Weights of a small GPT-style language model, trained from scratch on English Wikipedia.
Architecture: RMSNorm before each block, rotary positions.
MLP neurons of a small language model. Each row is named by its layer, matrix (gate and up: input weights) and neuron, and shows model dimensions 0-223. Each number is 128 + 24 x the weight over its row's rms, rounded and kept within 0 to 255. Numbers have three digits each. A neuron's up and down rows have the sign that makes its largest values positive.
Before each neuron's rows is what it responds to, as a language model described it from the Wikipedia text at the highest values.

Responds to: Single digits or final digits of numbers in table cells or stats lists, often just before a separator, e.g. .325 | 4 |, 4 – 0, 55 | 27 | .671 | 8.
L8.gate495:127125112157130167131125135165141093148127121073116145109096090112156138138109145064126113129118123119106163097118144112124154074108185113105139128176145108094137104081114128122117069148146171128141104130143174121138097117143154112131104124141102142122084072147140120182135130151135115159158134136123104110132139136090132142107102092146106170104145123150149122094126119156152119117145149090147125170165129077147132127150089196090175083080152140100123116086115131129108123135135113114176118164157141125152140142115137153103133157126127159108110120110148151115125112108121147149145128105144134091125116152132135143104126120137120088146129109117134129173175109166114111137149
L8.up495:139083165139158101102134096147083160087141137139098153148110141162121111154146155130154184110068146111153099116108155143158195100101134094125130118123098176120103124095109086133142126131155131122149121129143142115135095147119197178123111128135179159160130125142119141123130136127131142134122097121143120144124137130112114149102170116102143130158096138133130116126103173148128129092087101110116134126153107119111093114110107091191136139105140102121118109117159089109174136124142144153143130143138087080125127168134146139125166110155146141088123143108152150145100140139171144090115120080134115129085143139132182081128132132120150127122137144135119113116115121106151154073154

Responds to: The second word piece of a word split after a capital initial, mostly in proper names, as in E-ur-asian, E-min-em, S-us-an, J-ur-idical.
L8.gate500:159141137090167090127118135100132131135127103113069120108140169115123132082147169088177175143127192125129154141125121125125106103158097110120154108172120153118098104134150162153110137162136154137144144158092107140117082073147108114113142097139143145123137087148135123137170142164134117114144126132102170141166166100115113130178072178112139126137163105106110124099106119126152087138129152156112147116132164101101106106117142139102076144136113101145105147158137158113130138144113102091156096140125145085128167135156139112172131112132114100158096118147156115107073145135126119144136146150124116147117103106114159105150146156103128136144097146165135134167123144106123153113133
L8.up500:129133160156158090129106108171131115102111100105110093122100103148147152116139150111128135103136131142113115112169139149068131089161122120137102157126173107103123094132112123135125107122075066109127169138141150151132121117111124105149103103169115090110159130140108128107131166098145091129105116132125096105122076185139128118097146128109131147140105124138118139116071141127129138111132102120097116095129148116189113142107172172135150115124116142153100163147120161140128119110131135170142128163081142103104102163132169112134097130117135146124112154102138126092097121111126121106116143143127182103128145098117127076086116120073118099143114175168136120129115197145137150105127

Responds to: Word pieces inside a split word, often just after a one- or two-letter start: Romanian diacritic bytes (Mureș, Constanța), and pieces such as z in Czech/frozen, rug in struggle, arried in carried.
L3.gate387:121201145164137074087148109117127130131150114106147085094140114147132144138146192152104128086141130130162144140096100152090121115141125116120112131112090132155119147099113109161071102140144158105158138136130169126131182071142130155109123104147114109146162140132140100154108156122160134124163109151133123150106153102127137195121116134168146133132114168135142122120144109112133085154096120094101110117117168168153172094102176134081167120141130145091142111150112136119133176107094122131116114121150122135109133106136121122163076146142135149153133138100096163137125120113129150106158106112122127118095146102170140140132099139149147134105118107106122121160153127121101158155169
L3.up387:092142127181146129169167087147127137115103155113134134108162167121175134173117126108136131115151125120146131152081110100188083122170135116139171164105099109190121076064116110118161118159110120126090114165110134125132150141108110151165132113141058106135149102152122137179107148081128153102163135098164143145114181135117140122127127145133125129149101152120145094137145106118110109146080165111102135128171142107100108159145165163100151117153096124159138134124114122144116141142152129135137163110128148124109167132124126128137124128092153134128167124170115147117145157126107125143115135184110107091124142116118117149121107119149120120149132108124170111134169130128140113165135

Responds to: Closing tokens of Wikipedia headings and short-description lines just before body text starts, e.g. ==Career==, ==Diet==, "(1873–1937)", "Indian politician".
L3.gate421:108178136098093098152138142136108086168152107102092144098135145126088143139090135140131154113085149107124106130127106107122075114177142154161113104139109157124166182147083170158122121077095132123118151121120128178099095112107118092103139130148148139160136156137144116148132105118103138099137117129144090092108164114104144121122119138133113160143112089125137121122173121108105116129139134127105135116151128132141148114168137073120149142125135124093072108146165094146092146106097119119113130139147112156195136107163169111122103105151114158136069134162172134148118130132137135088132147125111114078132143111118152183152111155142095159145145124149137110094114134118126143134150
L3.up421:132155150111109113142095145155141113154100124114123170120120141138145125161114161138146181129069192128097088091119124117122139129158164116174105140144122138124148128152092152118121139141122126103132118115098141140107110140135149095108126117145153150148156125106150100095146141112096124117129093093156065092110156089107167159128146131094119158156133094145137122150131104140107154160099102136119085105171135159132125149125107122134160176120122161097089084138122085109171129142121140143087104079147099118153116119141135120132136138130124143140108129147122101135113108130138162108079117153120097100191113136109130181096104148126095152151131159121161091114134173082104144105116

Responds to: Lone digits (usually 2, 3, 8, 9) after a space in tables, dates, scores and lists, plus odd v/V/z letters mid-name, e.g. Cvitanović.
L2.gate139:135159124115129144155123125116180154118142139123119131154149132138141122109128136107123175099136125119149123117139098153139149155157135100080118110120143164138095103100146070148182083125137141154098119099150155160133095068137126080120103104117104107112157131116170134149134115119112116150153140145108135120130081103149117148115158107156149122141179091114091156119126121139151105119166089089098114158151148153127099121133117129135130138121147156158154102107126145139047156106104113116123117125166131143133150107140151127159137121131109134060099099081159134149110125076169157149155152117096114122137126128144101121113128158112115112117134126124144089102070145120141141131201
L2.up139:177120119116133173126121081136144134161168135108098082058100155104142111144152143118136148113127144137173109140165122083153115139125187145149115140143121128122105133114153084106157133108110158086109104160152092131110137137130150140172161122147143096116127143124135115112107130112126135180113103138129060115145130143113068165140115140142126131125142137167106107112126128126149142123131131099119104115130098104107123123087136158134167110122152097126136092147114122126115116129096136127119105126095160149085133146103150172109175116147093121100127119092126183111093111107153176142099139131099183106125168087113138133131108143117094133165138107087115084116105121168118147108132

Responds to: Byte pieces of accented or special letters inside foreign names and words (Dubăsari, İstanbul, Iași, ʒ); also "known" before "as", and "1" in "1st" or "£1".
L2.gate273:084128116136142152094102115106167145138126140118103161116158128154126150129091138135139124123152125106127133131119075110109106060148126118152077176126132108116143133100140166140146113110150078118110163155110134086140131088146173136139143094120117172123104108108117137142135144088099151117118138155155120142146134088095127107123150140072122093135146095117082145135168142113151107162115147145064107125101183139144111151123147159130124134133114127182132112091137147101138125128103156160124140159135118121152114141136159146152139107158148134128102128085136118071092126072135126072172097147159162131111113126164142153159071122114115174131135147118139133124128119136153144147125
L2.up273:102145148124130120140112153124099136134151113129153129135106131123103144149127142099133147147114162129152149154145147150103136074128175091114158114149110172182133152174141113118140124139116134125142087152165136089140109145096069098142140109162095126132115076117153141137142119149130120109123093128151129140117113110168145118170139099163131145147107136152169137097112089129165146094123130156178109104134086118152163131134097163102129112086125105154152114139159140155099144118172114094155133157104101104155121107101122125128130226144111124140131117055133125097127134119072117127103090153106103149118152132109137101142162163111133101127127114148148114128175135105140134121147

Responds to: Column-header words at the start of wiki tables in sports articles, such as Pos, Season, No, Apps, plus the final word of capitalized proper names like League, F.C., College.
L8.gate278:069125101147144085093161129123159107177125107141155112080133130142111116083129124135163114141093151128149096117143132116178132134141147115164111145135125147151162154121125123115091115134149130142123176145091160150106140114149181155155183140108103121135126149123156126179121145131103126130097112142121117109133128113107144111136111115139124157074125100115115156138174127121084100160125069078151145106197103127115098110105150139074121103121156146116103091136126148119157115091108107100138106082147127122120148110094132132146143119122161102119148142148144127118140124161094102113087128109130123181114133102108075139067165114116137129142120127129162129119179141123136146125116
L8.up278:117119097170149139091143150148148117167118082140100113161150117107136114148106102135141091203133112103123096160150118094127118114121148159137091128160142098128141114123127113118118128128076118151140153139189135143100130130138142115150102105124102144133144170115162129099151130121096160125134117166119093083111112124160099165112147102102139128120131140140097080129174114134141077113121110100148159107157114117117160102136129143073141089108113123139098147100142175102085120144114108133156129171096136115108122121062085160148152101111152121113112151115138131164115105133102141123109092130172113154136103115164144097098159155094148124151133106128162084154138102124137115147109

Responds to: Closing equals-sign markers ending Wikipedia titles and section headings (= Boussan =, ==Personnel==, ===Los Angeles Kings===), plus some sentence-final periods.
L2.gate213:139154099166178172147137130146146091178078184143080089104141131141107186140108136123124173150104119106146112193110090150137125162143157137169125140127141133113121148145120089133142163120125119152115133102088130181128102122136111120115089089134113100143126139093131122132111144106117100099108130159168118129108147132123115167112185136111115112168104154153130151147173104148112141120126102133125114117088140122099086159101125096140125139142155111140111109104114145145120145099144134134134143113098097103145184172123133119147087132134118153104138135104104152095111088157145139135142135140118156095138140082136108091109117121117090122174150095124135090115129157112125172126154
L2.up213:164165103124166133160112105130144107116100168085128108129125125133146139143111140102097157158109134149125113148130109143123079146125126152168139089112114120128172127145128089099123139138098167117164125112120146165107119122135105119115078082129084076105103108126115081096114162127106099118131132132124116156123121180154153110123178156158142151105132129133169143125166105178105155107134134138094076162116142158148128168116151136086109156130122136136079131130071108121134129090120123116110123107094087108096173142151112094151095118112158128085120116144102123094157114121169135127130119163146103091137099126164139122144178108144134147155115138101116104109156147092144126111141

Responds to: Single digit tokens inside or starting numbers, and the space before a number, as in 50|0, 20|0 m, until| 1982.
L3.gate411:139075146109157080139094124131125138167195124151084118143137111120074137106131134098162135152137167079125113146123131135131108098162121124110092116134086175137130111134161158131186097121128131133148155141143113129101115118136144144137161104128121129127180139121133138124125172151133125121139138160072112110140085141117136152106126122160124152165137118116136137120120105130133101116101162130149179129126088143122142130127106161128146160142155137141128115127154126112119153167161067136111114170085147120174161118139174129109117134114119127100158099080157172134117120156119147159104112149115105140124121103127131127031138115135101089150139150135105105097118135168105118118161
L3.up411:128093147113110157158117109115142130124157108170111122151167115173110103064126118117124152131144144167143167120112168147082116127139075109088113096146114161092116093129128101121169099094106173152161158132145132127132065116145132159109124097123167143128133101115171134134140122098128165122146129127086115089120122135122148175111159160138147154167142075139137122129091116118138126133154139106127163127110147123134135090174117139135096155147153152174139070119146127119131148132107134110122135165118103090155131080127171143136088086097097165114127155105119141121108145149145139150118162118134143117126144076130140135141131138088104132154095153170136134085117133126108101139128

Responds to: First piece of a word split into fragments, above all Mo opening names like Mohamed, Mohsen or Mohawk, and also Ch, Mu and k; weaker on pipes and decimal points in number tables.
L3.gate134:163159158106123127107178134144135175108110146107131129133154116122115114098125165129081094157124174082096156095158187125151145125083123104064139132166154101108178142106148107135123116120142131119171141118152112079126104149135121108114137107138105131095077133083140139138119133128109147121102116096117146100155127120122109146188124127128153090155153126118167165121178148141119131129095168091095137151101142135116106151136131129138139135110153113119084108148120108166093145127108114130100136141146146071100101075133128127084119115185116154148123146121119130107108136092141128140143128133132120126129151112112136072134123115135172138115109110127129171170157136141098167152133
L3.up134:160175142158127102141141101148168147098102055098104138124084143091117087152133121158101088105121156117165133095118173081143120137138120134160102159172109093144097105123128113152125111099122110148105117158134147126160123112153103140121134152141115113106135115140096064166137164140118151140112121128149107141147126117122104163122146143081105087137129130139097101116109117109102136114111136114092131096080127103157122168108132121144124086121166075122108124108117154136106104124161095126134123131158149143124113137159085128088089140114155122110112118125113174111137144124145088129116116119102168111092145135112162150121098103158157111096146157114126134171069126138147095141165

Responds to: Mostly the first token of a table cell or list item in sports statistics, especially the header Apps, also Pos, Rank, MF, plus list-ending newlines.
L2.gate402:095148152142161127135142120159152173151128153124119145097167141151112095128151143131114129151088096099130130138104147143134121076117126077137118138151109117070089122165123089123128137130142112149097156155106137097141100121168111105121170118088125126112090143128143150113148162101083153107114145123074163118186102093134118106138134116125132110078137147151143112129118143137121111105135089115086137111100084140111122140120133148114111162107152106090153120145130165143112134136093172127091169101168140139115118087142149129127154089159133130150145116114083107122124126144135089130104148140110197135111085109140174154116140130147129158136108139108164118127089109083126106141179
L2.up402:128147175132094094159122099138169163147101170135118123112166135151109111108180115163093159129098112122092086118124122077157151115137119079130127179166084113072121131121104131099109137141148134159146127142112104133091115133135117085120158088095145149161131129097080123145109121126131147111142100149100130101137119092148092128135161119129138139079134098133146165139137146145141128107114142146119143117078102138121079150085171137105099130119141118097143122112138136119097078105117140091087141114164145140126111087134129137119168125129156100146122139104140130129108136146148100125108173115098132164156103093141158106106086096135123097125102116117151116120099125097157087131167